Part of a small language model's weights.
Architecture: RMSNorm before each block, rotary positions.
MLP neurons of a small language model. Each row is named by its layer, matrix (gate and up: input weights; down: output weights) and neuron, and shows model dimensions 128-255. Each number is 128 + 24 x the weight over its row's rms, rounded and kept within 0 to 255. A neuron's up and down rows have the sign that makes its largest values positive.
After each neuron's rows, "fires on" lists the tokens most often at its 100 highest values on Wikipedia text that the model never trained on.

L2.gate455 [133 148 192 158 106 149 131 141 110 143 133 120 120 122 126 118 107 135 125 122 105 134 121  96 110 139  80 115 169 118 127 190 127 155 133 138 120  99  56 137 141 165 139 100 137 156 143 133 161 123 118 136 105  60 107 134 136  85 110 123 114 169 135 168 114  81 117 125  82 129 135 143 120 123 127 159 128 109 133 132 117 101 128 135 113 127 144 172 109  93 150 137 110 104 176 115 141 157 116 129 143 156 169 128 106 126 127 176 102 163 151 113 140 169 166 132 137 109 145 156 180 155 156  69 127 131 135 118]
L2.up455 [107 155 129 136 124 164 150 167 151 162 145 107 121 142 115 129 101  91 162 121  96 170 118 137 154 108  93 109 112 128  97 160  67 145 146 145 112 152  97  82 113 145 152 133 133 165  70 159 151 111 140 145 101 119 147 127 151 104 149  80 174 118 145  75 108 170 138 112 125 134 116 100 109  85 138 140 140  61 142 104 136 111 101  72 144 124 130 146 160 136 142 120 104 140 122 109 107 122 159 159 110 104 120 124 127 115 108 135 104 139 135 128 135  81 140 120  94 175 165 110 138 132 115 123 150 104 142 136]
L2.down455 [ 95 168 113 131 146 174 184 147 107 128 124 104 116 148 105 155 159 117 139 164  86 155 112 139  81 138 149 125 104 120 137 132 133 139 161 137 104 103 131  86 117 178 102 143 127 185 117 135  86  94 156 168  93 127 117 110 119  95 129 109 178  81  92 156 128 137 101 100 124 116 163 149 150 122 101 126 137 120  80 149 139 134 175  98 139 124 143 111 148 136 128 159 125 121 144 145 110 111 111 133 167 120 162 124 107 131 118 128 194 147 141 125 137 124 105 144  88 108 141 120 125 129 111 105 140 137 164 139]
fires on: " comp", " app", " in", " per", " /", " w"

L6.gate206 [116 120 103 136 166 119  87 146 134  98 128  80 107 105 134 110 135 108 143 140 155 125 127 126 124 123 131 155 117 123 187 156 110 149 121 147 121 125 142  86 125 101 156 118 123  88  95 105 166 156 108 107 141 174 101 186 136 118 135  90 121 144 163 157 161 127 133  95 105 131 107 134 139  98 127 125  98 119 125 100 166 101 152 123 140 183 104 140 127 112 124 105 115 115 128 150  97 123 156 148 117 134 109  93  77 158 124 143 130 163 145 140 167 102 153 133 131 113 117 135 154 115 123  99 116 111 123 126]
L6.up206 [137 105 109 123 148 132  96 164 129 142 147 154 139  78 153 130 142 123 150 159 180 120 120 117 108 141 107 109 149 147 108 162 145 134 146 131 131 138 134 130 178  89 114  87 144 100 156 164  83 107  96 111  92 123 135 155 151  99 104 120 116 106 155 137 145 159 124 121  95 129 137 123 147  85 128  92 124 148  97 149 107 106 161 144 135 101 114 110  89 151 144 120  97 141 133 108 141 128 110 134 167 120 126 171 110 123  83 177 127 139 100 146 155 110 156 130 127 120  96 158 121  98 116  88 111 132 141 102]
L6.down206 [139 130 118 143 104 125  84 148  90 124 180  99 114 115 140 128 111 142 159 123 129 105 106 130 173 113 105 171  92 157 143 169 133 105 140 154 137 106 152 122 127 126 139 140 122 123 149 120 172 109 127  94 174 100 140 167 118 127 149  86  69 122  92 115 177 115 213 126 108 126 111 125 122 164 157 137 128 161 144 137 134 136 107 156 114  64 171 162 118 120 130 113 125 119 153 144 133 150 130 157 104 116  98 107 153 130 115 160 147 107 130 137 135 143 120 174 124 129 154 119 131 102 141 164 142  78 128  79]
fires on: "resent", "st", "ft", "form", " at", " for"

L6.gate341 [130 141 145  82 112 117 106 137  83 161 126 132 140 124 133 162 114 119 150 151 108 178  98 125 140 146 106 153 151 148 114 100 101 116 129 132  91 149 147 162 178 125 155 127 127 140 174  99 124 168 113 156 124 127 152 161 151 108 155 153 115 110 123  88 132 112 105 178 137 129 145 128  71 134 149 114 122 117 161 125 125 117 151 101 157 118 109 160 135 157 120 183 101 150 154 106  86 134 125 134 145 122 156 115 117 112 155 137 148 174 153  94 141 123 157 126 119 107 106  98  93 120  97  64 118 140 148 135]
L6.up341 [176 119  84 135 155 137  98 106 149 162 129 150 159 113 133 120 127 133  89  94  83 133 126 146 134 111 127 124 100 129  75 117 166 102 110 168 153 124  96 172 120  98 111 128 121 139 150 120 136 158  80 153 106 141  91 110  81 145 148 142 124 130 108 143 124 128 133 161 155  82 131  78 105 123 127 134 154 157 148 117 171 124  99 164 121 122 128 123 121 126 151 121 118 112  99 157 110 136 155 111 133 134 134 111  86 113 152 148 123 131 161 118  82  92 124 163 114 117 117 110  68  97 162 187  83 134 117 112]
L6.down341 [ 90 140 171 115 119 124 152 105 120 136 158 145 103 134 134 120 109  99 165 132 111 136 135  94 140 185 114 124 118 114 119  81  75 119 125  92  97 135 158 121 154 124 170  97  96 178 140  96 144 142 123 161 136 147 156 129 143 122 171 127 141 124 153 104 141 131  64 142 149 152 134 157 164 153 109 110 145 132 135 162 150 111 173 137 125 131 128 152 137 118  98 148 146 130 115  65 112 155 112 102 128 135 138 124 170 123 160 125 132 147 113 171 144 145 130  79 147 164 108 134 126 136 128 105 134 138 136 156]
fires on: " in", "oc", "le", " cl", "il", "em"

L2.gate449 [120 132 133  94 116 139 158 137 129 110  93  91 139 117 148 130  85 127 119  99 165 113 113 170 158 124  91 111 126 176 159 128 123 169  83  79 143 119 123 110 140  92 156 115 156 138 128 120  99  99 121 120 130  76 110 107 116 131 131 159 133 138 156 136 117 114 127  85 129 152  83 147  99 103 113 167 178 184 135 117 155 146 192 123 160 143 133 145  91 133 117 105 134 152 113 126 152 113 140 124 155  89 104 118 151 111  80 154 105 129  76 112 134 161 145 107 152  98  84 174 137 125 157 108  99 103  90 134]
L2.up449 [131  82 116 132 123 120 115  89 130 127 143 123 152 150 122 136 128 161 155 154 124 135 106 109 144 139 100 122 144 115 155 125 143 177 150 105 123 141 104 142 139 153  90 104 146 115 121 107 123 146 142 100 153 111 128 138 160 161 156 133  94 138 122 104 157 113 119 146 116 154 121 111 137 177 119 127 151 129 139 145 122 161 118  99 112 136 117 151  92 130 154 103 161 135  96  96 124 174 144 120 126  90 125 119 153 154 153 112 105 123 107 138 174  85 100 131 171 152 172  98  88 142 116 118 120 106 133 154]
L2.down449 [105 178 116 137 148 176 145 110 114 140 128 127 168 107 121 141 133 131 124 183 184 130 108 107 117 107 134  99 127  98 145 152  85  91 128 116 164 102  77 131 118 129 133 139 157 145 143 137 117 111 136 128 126 125 124 124  90 146 129 113 127 104 122  97 125 137 144 121 118 158 126 118  86 126 115 107 148 137 144 118 140 148  84 128 105 122 137  65 123 121 131 132 107 163 139 141 117 177  92 156 172 119 111 169 132 160 120 113 143  54 108 116 139 118 166 111 119 131 146  68  95 151 100  96  92 109 119 138]
fires on: "t", "i", "f", "al", "g", "u"

L3.gate321 [ 97 146  95 132 166  89 124 116 101  97 138  86 151 193 154 121 137 141 129 160 101 145 147 129 139 109  92 113 114 130 126 131 135 123 130  71  86 185 103 137 129 140 132 144 103 104  97 147 163 131 124 131 138 112 165 149  76 153 126 116 140 147 130 119 169 120 126  81  98 156 109 108 136 113 164 111 108 116 119 117 155 139 144 119 114 146 133 129 168 122 147 148 116 141 119  98 140 160 150  73 107  83 128  90 145  91 151 137 137 115  93 128 143 130 140 133 151 124 105 136 110 145  99 149 102 114 146 132]
L3.up321 [ 98 141  88  87 180  82 109 123  88 142 134 140 119 135 133 115 110 146 129 125 143 101 162 152 135 131 121  90  86  81 131 107 122 142 144 142  83 158 134  84 127 139 158 141 102 107 109 166 117 134 152  85 100 159 141 147  90 121 171 134 107 162 136 136 141 138 111  91 113  95 126 135 107 148 109 111 141 134 147  97 141 139  84 123 135 168 128  90 158 116 145 114 143 142  99 127 149 152 134 128 143  97 101 113 151 123 117 142 108 151 152 133 185  85  76 103 173 127 163 161 106 144 121 149 137  87 138  91]
L3.down321 [127 127 110  95 141 112 106 112 118 125 127 112  96 120 126  90 129 156 157  93 114 120 130 167 141 121 120  59 129 115 125 116  98 146 159 114  74 150 163  86 138 134 124 163 119 120 118 167 121 115 136 152 149 113 131 161 134 114 140 162 141 106 148 138 152 125 114 108 102 113 138 178 120 121 133 122 127 120  97 139 136 127 127 128 128 138 147 122 168 146 125 178 142 183  96 118 126 163 107  82 147 118 153 101 120 124  91 155 144 143 132  94 195 141 100 139 104 118 128  90 107 146  97 125 118 136 161 122]
fires on: "c", "-", "\\", "ag", "ab", " Can"

L2.gate319 [133 141 154 137 150 120  97 168  79 145 150 143 158 152 117 163 129 134 115 109 150 190 114 113 115 143 146 112  84 131 144 154 113 123 114  86 138 131  93 131 117 165 114 142 139  97 142 122 109 145 120 115 106 143 102  96 135 134 125 101 110 132 173 110 140 114  88  99 123  84 136 123 112 165 158 135 152  98 141  86 123 145 138 110 110 135 132 126 117 104 144 108  62  88  89 125 139 122 146  90 128 130 131 130  74 122 153 160 131 126 109 147 139 110 181 130 106 121 109 144 122 133 103 102  93 162 106 103]
L2.up319 [129 143 161 133  90 133  84 142  98 155 145 142 112 110  90 153 119 149 124 115 167 124 117 115 131 162 146  95 119  92  93  87 113  80 131 110  95  82 145 146 116 169 126 112 155 110 119 138 103 135 159  85 110 135 154 152 121 157 115 102 132 138 124  94 149 101 197 149 112 103 166 108 137 154 137 145 134 141 160  94 153 125 122 165 149 127 121  80 151  89 127 115  89 114 103 173 157 115  95 121 135 133 117 123 116 144 117 137 173 105 126 164 119 114 103 134 140 118 121 119 142 182 121 140 129 155 112 118]
L2.down319 [146 126 115  95  73 151 132 153 151 139 122 158 121 115 126 131 107  93 161 115 129 129 140 120 126 131 112 134 156 117 120  79 149  91 109 139  97  80 160 130  91 129  85 127 145 116 125 133 133 138 171 129 127 104 142 176 123 123 152 162 123 111 110 121 126 149 160 133 119 129 142 130 158 143 113 152 109 103 143 128 162 117 117 134 155 108 163 110 126 105  92 149 106 132 174 177 128 112  96 147 126 144 121 156 139 131 130  88 156 123 115 133  94  97  96 131 146 154 133 120 142 170 152 152 166 126  91 158]
fires on: "el", "al", "ual", " Pl", "l"

L6.gate368 [111 107 114 130 150 179 124 159 127 139 114 131 146  63 124 106 160 102 117 159  98 169 130 139 101 147 141 110 125 116 166 166 144 133 118 149 120 149 129 122 143 139 126 139  93  70 129  99 114 125 138  72 140 146 102 185 119 152 141 128 171 126 160 139 110 110 129 102  97 113 100 140 129 125 114 151 126 168 116 112  68 130  98 148 115 158 145 185 119 164 165  90 166 121 109  99 152 150  66 154 154 168 124 128 139 120 130 161  95 135 138 176 117 141 154 132 144 133 107 121 138 132 101 122  89 125  85 111]
L6.up368 [179 178 112 105  93 146 112 101 157 123 116 157 127 137 145 151 147 113 136 164 104 147 149 119 124 156 137 118 108 109 130 141 172  78 120 107 130 147 131 132 106 124 128 123 116 107 157 145 193 102 114 153 151 115 150 127 135  91 168 182  98 134 128 131 109 131 188 123 111 107 144 108 128 140 141 162  88 111 109 189 144 180 129 136 136 160 108 170 137 136  98 123 170 139 123 101 123 164 133 159 161 145 151 153 158 130 158  97  97 119 140 117 158 126 142 131 144 142 147  95 104 133 101 118 112 114 131 136]
L6.down368 [138 131  85  83  94 130 120 136 124 108 150  99 120 163 145 111 128 108  98 184 119 123 132 105 160 119 138 119 122 147 138 121 156 150 108 143 127 120 110 131 132 165 107  84 132 104 139 116 116 131 116  95 123 128 163 110 150 121  93 142 134  99 107 111  92 138 117 105 138 132 119 142 154 106  57 116 130 104 117 132 115 135 142 182 136  97 188 122 146 138 183 134 119 131 126 147 149 152 184 124 159 104 110 113  78 109  95  93 113 113 152 119 181 110 120 141 105 130 133 143 101 155  97 153 128 129 162 141]
fires on: "a", " his", "e", "ative", "ust", "iv"

L2.gate603 [138 129 142 110 111 102 131 110  66 151 144  99 111 153 132 151  93 163 157  92 170  99 160 149 141 118 104 176 121 176 122 136 120 151 118 112 123 132 104 141 159 174 143 158 130 138 144 119  96 151 115 100 162  82 159  90 134 150 161 119 138 100 132 111 118 150 160 108 150 125 124 145  85 117 178 126 137 111 139 150  85 143 126 119 134 148 140  95 146 118 134  89 139 168 145 144 104 149 168  96 122 122 119 100 148 171 115  79  90 119 150  96 131 127 107 132 119 140 116 107 106 127 114 108 148  99 147 125]
L2.up603 [173 153 127 125 112  89 140  96 139 175 136  85 129 158 136 105 124 160 133 117 145  86 110 165 107 135 162 164 162 164  93 100 120  82 131  87 136 134 100 111 165 126 115  72  91 100 162 172  94 124 119 141 132  94 115 118 111 108 145 162 135 177 131 132 133 119 115 122 169 104  95  93 111 152 138 180 183  93 168 164 137 182 124 118  82 135 133  84 122 143 158 127 140 124 138 116 115 151 141 110 104 107 142 141 155 135 130  83 110 138 138 108 123  78 124 107 135 159 109 111 179 122  90 115 169 134 164 125]
L2.down603 [123 109 116 114 148 128 128 154 110  92 132 137 115 122 151 138 136 137 169 113  90  96 118 105 102 148 102 134 123 126 106 144 112 159 143 141 123 129 131  78 116  75 139 124 119 154 172 127 119 104 106 141 166 115 133 103 101 105 134 140  81 127 124 144 117 125  51 144 137 129 111 144 137 184 101  73 133 125 161 119 155 162 115  91 110 105 183  92 133 164 169 151 118  83 124 121 122 114  81 131 147 105  91 148 132 110 145 103 147 141 109 145 146 147 141 132 116  99 149 168 128 118 152  80 114 176  97 141]
fires on: " R", " C", " S", " D", " (", "ch"

L2.gate88 [ 97 121 159 158 157 125 147 141 151 125 134 141 121 118 147  77 133 114 124 140 103 145 126  72 138 155 114 151 155 111 163 124  90 144 149 139  87 133  99 140 140 106 187  85 114 143 124 149 140 142 132 138  88 103 141 142 162 133 105  93 141 153 153  95 131 150 150 146 100 140 114 132 160 129  73 147 106 144 136 107 136  99 139 132 139 111 109 170 105 142 166  94 177 136 138 158 133  94 104 130 172  83 140  79 156  90 161 147 118 145 150 131 163 118 125 154 115 133 142 127  82 122 148 155 133 111 104 140]
L2.up88 [149 104 116 118 130 129 108 119 143 157 174 117 112 130 159 119 156  93 116 113 155 102 144 126  92 125  77 138 175 111 155 117  93 131 131  92 119 136 151 139 141  76 133 147 161  97 122  93 141 164  77 110 110  91 135 152 162 151 110 137  99 126 134 109 129 119 122 137 159 116 176 137 129 117  99 105 151 146 164 118 131 135 113 134 161 123 161 113 128 127 152  84  82 150  73 135 114 119 102 137 132  98 108 128 104 102 123 134 169 134  87 140 126 120 123 136 133 142 101 166  95 122 109 142  85 138 118 104]
L2.down88 [ 91 116 136 177 130 125 152 162 114 117 108 134 150  98 129 143 129 131 104 115 134 135 126 102 166 110 152 161 173 168 163 142 109 138  94 150 112 148 115 102 151 134 103 101 156 139 125 135 174 131 140 110 136 135 137 146 110 108 149 126  90 154 132 159 100 110 193 166 115 169 136 141 109 124  77 135 131  97 149 138 134 157 124 155 113 150 119 127 116  88 127  88 119 146 148 107 147  88 124 116 107 149  94  86 121 107 134 142 137 156 142 104 103  89 149 188 119 137  69 158  83  99 142 112 146 113 103 106]
fires on: "st", "fter", " In", "ile", "–", " for"

L6.gate384 [ 92 101 116 141 117 142 135 128 135 102 122  94  89 139 139 116 156  92 103 100 118 128 131 122 147 133 138 144 173 166 140 137 127 142 148 109 117 127 121 134 160 128 136 163 117 137 135 137 124 157  95 104 127 135  60 145 110 117 127 104 165 108 108 100 131 104 106 133 118 192 101 167 144 133 124 155  96  98 116 153  74 109 135 141 146 166 112 107 102 128 126  91 126  98 123 118 132 156 134 130 143 143 141 111 103 139 141 123 119 157 127 101 167 144 104 139 138 114 154 163 120 172 118  85 145 112 136 102]
L6.up384 [132 131 147 152 145  68 100 116  98  88  98 123 123  95 120 143 124 120 102  94 172 175 126 109 101  89 146 143 109  94 104 135 122 162 123 169 148 124 122 117 146 122 140 132 138 138 140 106 127 107 122 111 104 138 123 101 164 103 124 138 152 140  91 143  90  92 125 124 173 123 118 132  97 126 126 158 140 133 110 134 147 125  86  86 120  81 116 113 198 125 118 127 111 144 127  89 106 106 164 120  95 111 167 148 100 120  93 125 102  90 145  87 102  96 141 141 135 142 161 137 161 125 149 101 114 110 105 114]
L6.down384 [141 149 178 102 128  65 124 150 149 129 112 152 114 129 131 160 117 145 156 141 170 162 104 163 105 112 142 144 126 112 155 156  62 149 154  99 130 193 144 128  92 121 109 110 167 131 150 156 139 174 136  90 114 149 137 117 105 109 116  92 135 162  88 121 102 142  86 161 120  93  98 145 106 143 155 163 113 139  98 152 141 139 117 137 183 128 123 109 146 154 114 168 115 130 124 117 104 109 103 148 106  89 134 105 109 144 137 140 132 135 131 120 130 120 134  94  95 115 151 157 149 121 140 120  88 127 140  85]
fires on: "ir", "el", "ep", "or", "ol", "ult"

L3.gate671 [150 127 139 124 132 127 132  94 124  90 155 132 119 126 150 109 189 141 115 121 137 108 150 132 120 153 106  95 152 134  82 180 118 155 140 144 151 133  72 134 114 123 153  93 114 166 148 151 142 142 109 105  99 157  90 115 118 152 155  83 106  65  94 132 145 122 142 113 113 154 138 122 114 150 127 145 101 101 150  96  93 144 150 146 120 125 143 176 117 101 165 141  74 128 152 149 129 137 127 139  94 144 148 154 118 125 139 135 105 150 125 124 108 123 118 147 118 148 136 146 121 136  82 106 127 114 143 158]
L3.up671 [127 102 133 124 131 165 119 158 123 110 128 133 137 150 109 114 142 129 144 127 118 188 115 103 141 128 148 143 140  74 114 136 107  79 151 114 150 105 104 129 133  68 132 164 178 107 136 119 128 159  89 131 116  96 123 111 150 130  96  77 157 141 152 108  87 134 166 171 136 143  95 185 108 143 132 153 173  89 143  97 141 171 139 109 156 143 137 121 118 157 116 173 106 130 143 118 134 136 151 131 141 116 122 115 127 136  97 111 136 117 108 156 123 105  90 107 131 184  99 132 110 140 154 129 130  99 101 100]
L3.down671 [133 123 134 141  75 138  83 139 162 153 133 128  95 152 130 133 137  95 132 166 130 141 138 117 117 159 168 143 158  72 141 129  85 136 138 104 139 127 116 129 153 122  75 169 135 151 137 108  87 115 149 106 130 154  96 109 198 112 156 104 145 141 134 107 134 111  80 114 154 133 146  89 118 156 155 161 129 144 170 168 143 130 131 141 172  87 101 129  98 127 154  63 135 119 138 121  94 109 132 124 127 139 131  98 105 157 102 121 134 149 132 146 133 135 111  96 129  71 152 105 109 144 140 137 164 111 119 101]
fires on: "an", " cent", "ult", "ol", "ork"

L2.gate662 [146 121 123 112 123 131 137 116  85 155 120 110 136 140 150 109 118 177 125 167 137 164 144 146 118 138 149 103 101 144 135 119 105 149 120 156 110  72  94 172 141 138 148 154 111 114 108  84 151 146 147 146 119 134 114 176 109  83 116 111 104  40 120  85 154  96 100 126 158 138 115 118  87 148 144 150  75 133 107 128 145 142 168 135 127 115 112 128 136 126  93 137 121 146 132 134  89 105 139 140 100 150 113 133  97 144 160 125 126 160  96 147 167 148 200 111  86 125 121 139 153 119 145 119 147 181  85  97]
L2.up662 [127 147  96 120 155 154 130 164 131 141 174 105 100 141 134 115 177  95 108 117 141 108 169 152 151 129 141 118 127 108 142 112 140  95 144 126 138 111 124 166 117 111 121 156 141 128 127 130 126 116 125 119 160 129 145 133 140 123  71 143 122 115 145  92 120  92 102 133 125 106 124 136 120 158 136 117 147 103 143  88 152 103 134 115  99 141 118  84 126  89  91 102  99 122 114  89 164 144 102 100 121 117 118 114 131 179 132 117 115 113 101 110 126 106 149 158  71 165 134 173 121 137  68 128 139 181 124 105]
L2.down662 [ 98 159  75 158 159 149  97 159 112  84 154 104  80 148 131 117 132 138 103  99 102  81 103 150 127  98 110 145 168 110 127 124 131 171  87 114  76 138 108 140 136  95 112 102 165 130 171 171 134 138 151 136 157 121 161 134 121 132 184 150 130 144  97 120 144 157  90 128 135 121 180 153 133 123 131  96 155 133 159 151 174 120 160 138 144 143 103  99 155 128 157 138 129  93 140 134 136 140 123 166 136 143 127  76 143  99 147  67 130 103 132 148 125 149 108 161 133 129 128 165  88 161 119 136 115 153 149 150]
fires on: "p", "is", "h", "ation", " Pl", "l"

L2.gate208 [127 149 137 116 126 131  58  83 121 120 122 135 102 168  97 141 149 130 148 138  95 133 157 152 129 115  95 139 150 130 111  82 111 122 105 161 117 100  58 132 128 168 194 131 101 112 169 152 145 127 128 147 163 101 174 147 147 164 109 121 135 129 109 105 138 139 105 152 149  95 158 128 124 171 110 119 167 114 102  97 127 109 144 130 128 144 140 141 109 133 137 128 156 131 143 137 119 128 181 137 101 125 152 149  98 125 131 125 124 124 154 131 144 128  82 100 130 119 155 144 150 129 106 130  93  96 101 106]
L2.up208 [151 128 100 121 111  84 111 144 115 136 107 189 159 146 113  97 125 133 124  81 136 106 134 122 120 111 154 186 145 123 136 121 117 107 105 131 129 141 134 119 135 184 132 164 104 121 122 180 113 128 173 138  96 136 124 135 122  90 131 116 122 166  83 167 107 151 144  96 106 126 147 138 106 130 145 169 187 100 127 144 127 146 120 168 113 143 143 126 135 164 177 117 135 143 143 148 126 153 143 153 134 124 126 126 112 140 152 159 124 141 152 169 128  66 138 119 123 107 154 101 112 140 115 147 143 142 122 188]
L2.down208 [127 156  96  98 189 121 172 163 135 116 177 106 143 177 139 111 109  73 127 102 133 126 123  71 120 127 144 110 129 108 103 137 154 134 135 168  99 160 198  99  95  93 100 146 144 137 194 128  97 150 153 144 116 142 115 104 128  90 144 114 134 106 104 188  97 123  92  75  88 128 137 107 108 147 132 153 115 149 121 135 162 141 100  79 128 135  82 130 126 162 158 113 106 113 137 118 139 120 108 139  63 139 118 136 138 120 108 128 158 166 123 110 118  86 155 131 151 130 137 136 112  80 104 118 117 114  98 127]
fires on: "'", " R", " St", " L", " S", " University"

L3.gate21 [ 93 105 108 162 158 158 138 107 117  76  94  96 158 154 180 130 153 159 104 162 132 142 123  95  99  84 161 126 119 119 107 159 141 143 127  66 115 146 130 131 162 136 129 152 161 106 130 110  97 148 102 134 161 110 126 116 116 143 119 109 107  97 100 127 159 115 129 134 106 140  86 105 146 122 119 148 140  96 133 166  82 126  95 143  92 164 118 164 131  80 168 120 164 140 145 129 102 152  81 135 139 124 151 128 127 125 118 124 109 121 159 130 162 111 171 156 174 143 131  89 132 159 103 134 119 116 101 118]
L3.up21 [106 162 163 106 131 107 128 150 143 135  90 130 154 117 109 171 151 177 145 176 174 145 104 108 107 114 143 130 137 147 118 102 126 115 165 139 144 126 128 109  80 132 158 107  95 120  79 119 151 136 124 101 122 164 114 128 116  95 120 149 102 172 106 136  92 112 135 131 135  91 136 147 174 127 126 163 103  91 115 123 137 119 143  89 162 132 129 182 131 146 149 149 149 111 102 141 134 168 114  81 174 160 131 142 134 187 122  83 122 104  89 111 109  98 162 152 113 116 138  99 149 117 107 139 107 167 123  94]
L3.down21 [194 146 122 138  96 117 138 120 157 110 142 192 120 102 123 112  84 140 130 137 109 104 141 130 115 142 100 127 128 164 145 109 128 129 100 196 109 123 149 137  74 133 122 106 126  99 136 118 152 123 144 125 130  92 106 104 153 104 114 110 122  86 127 150 126 142 162 130 112 111 119 112 111 138 124 114 109 138 135 120 145 108  99 119 108  79 135 132 122 135 103 131 112  80 144 124 141 130 140 140 165 134 179 168 132 116 136 134 106 136 169 106 130 151 138 152 140 110 129 122 123  90 148 162 139 108  95 146]
fires on: "t", "a", "al", "u", "el", "e"

L6.gate276 [117 136 136 111 115 135 108 108 111 127 154  91 126  80 115 150  86 122 142 153  80 155 148 104 133 137 136  99 159 141 174 157 148 139 126 125 115 167 143 162 148 158 146 148  90 115 121 107 106 135 140 158 148 127 126 130  90 203 163 133 123 141 125 154 134  99 104 117 112 139 128 107 143 174 169 124 134 103  96 117 125 121 129 100 137 123 130 130 155 150 143 126 113 132  75 101 100 155  85 120 101 144 114 131 134  63 135 119 107  75 102  71 169 119  79 132 143 120 128 106 115 107 111  81 141 131 111 143]
L6.up276 [103 129 170 118 129 110 160 100 100 132 125 141 133  80 118 164 102 192 136 117 128 129 125  92 108 136 132  99 127  97 138 138  76  93 113 113 123 111 160 129 153 136 139 178 122 111 125 101 104 127 107 100 178 143 125 128 139 118 118 128 133 135 157 102 149  95 112  94  68 150  91 147 144 175 128 124 140 133 140  89 137 111 163 134 160 160 102 110 139 125  92 138 125 132 129 152 113 122 133  96 104 117 111 135 127 140 107 119 151 145  61 121 116 127 118  75 142 123 150 137 121 120 107 114 125 112 155 121]
L6.down276 [121  99 143 126  86 134 119 114 109 140  98 105 139 126 135 110 116 116 158 127  59 114 133 141  95 133  99 125 134 137 112 148 138 106 123 136 106 160 106 112 147 129 139  84 129 134 105 164 109 140 103 126 120  98 117 119 136 176 168 140 142  94 150 104 162 140  91 148 156 150 111 108 129 149 168 116 140 114 129 141 161 159 139 148 150 131 140 108  90 115 119 151 129 167 126  61 101 115 132 130 138 121 129 146 140 136 129  63 102 165 134 139 163  86 148 144 105 120 137 145 114 166 117 137  77  95 120 130]
fires on: "ab", "-", "ac", " |", "b"

L3.gate269 [135 107 141 129 101 150 113 140 110  87 108 106 108 146 149 155 135 114 129 142 131 168 145  98 140  92 159 124  98 152 171 136 103  98 116 111 197 129  98 129 155  78 126 118 125 115 179 125 116 116 116 131 125 153 136 154 136 101 154  98 140 137 102 128 142 138 104 107 104 164  82 114 151  83 132 125 170  95 146 132 139 128 130 145 107 128 161 137 107 110 139 161  90 144 114 134 133 147 142 111 114 115 154 163  90 139 139 118 143 184 120 135 145 167 157 124 126 104 133 148 138 164 156 149 109 149 131 126]
L3.up269 [109 135 149 116 127 126 119 138 103  91 113 181 108 104  97 111 157  50 124 169 136 148 103 117 139 106 127 139 174 148 111 158 128 154 115 107 148 132 120 119 140 108 129  96 108 133 135 161 140 164 180 135 138 169 107 148 183 132 171 109 149  91 169 129 140 136 111 159 144 139 143 157 146 136 132 115 158  81 153 133 126 117  76 123 142 143  92  84 140 150 125 137 144 113 158 129  94 143 142 147 121  98 106 117 154 154 153  98 173 121 176 126 172 136 148 142 132 153 164 165 138 142 117 124 169  93 117 101]
L3.down269 [159 140 117 125 117 108 135 155 105 169 113 163 148 114 159  93 179 109 170 130 117 139 157  79 138 116 112 147 120 125 112 118 159 138 103 129 148 128 130 122 102 102 141 152 136 129 135 143  99 112  51 150 116 143 175 143 107 111 124 120 117 169 124 101 127 135 143 129 143 102 107 122 119 180 118 153  96 103 108 172 127  55 120 102 118 157 124  94 123 142  99 126 162 120 135 156 132 119 106  87 150 117 134 136 130 134 149  98 129 131 157 139 134 142 151 104 130 108 117  84 102 126 166 122 160 102 135  85]
fires on: "oth", "ition", "om", "ight", "ist"

L6.gate45 [136 135 105 111 105 132 130 124  99 101  81  91 117 122  98 111 160 101 161 118 138 151 128 114  91 151 121 128 141 118 179  98 135 137 140  92 120  68 165 120 102 125 105 143 161 104 174 100  93 143 143 113 145 111 103 156 164 119 104 151 107 104 143 136 101 124 123 120 116 129 109 121 104 125 146 131 148 116 182 152 145 119 140 133 152 141 145 118 139 146 134 115 128 100 154 105 147 160 182 124 173 122 151 111 137 114 147 180 122 145  95 156 163 160  83 133  98  92 118 123 145 141 129  77  98 131 135 152]
L6.up45 [140 116 138  78 151 137 103 143 150  92 125 158 123 100 117 127 154 112 176 112 115 126 163 106 134 128 128  76  99  90 104 129  93 138 111  77 115 114 115 111 125  79 154 103 125 120 164 148 107 122 124 105 117 112 171 122 151 124 136 151 135 125 149 177  82 134 156  96 116 114 147 143 107 141 102  78 118  88 144 134 127 132 108 142 156 180 133 155 122 114 167 114 154 108 144 110 145 128 147 107 169 144  86 108 171 127 124  94 100 135 121 104 133 111 146 152 146 152 147 124 134 106 183 134 100 126 136 123]
L6.down45 [ 74 157 145 102 126 120 105 150 123 113 149 143 160 149 171 135 114 113 121 139 134 121 122 139 147  99 119 129 123 123 151 130 100 164 102 106 123 100 106 195 121 145 111 159 125 125 139 142 136 124 121  98  73 123 146 149 107  88  89 125 106 144 114 140 104 122 149  75 100 117 105 186 153 145 146  97 112  98 133 133 147 114 128 106 128  95 157 103 138 153 129 100 115 105 175 162 107 145 136 117 100 109 164 129 128 180 108 138 130 140 158 120 116 110 100  88 126 162 104  94 106 157 139 134 129 117 110 149]
fires on: "i", "u", "al", " comm", "ed", "ent"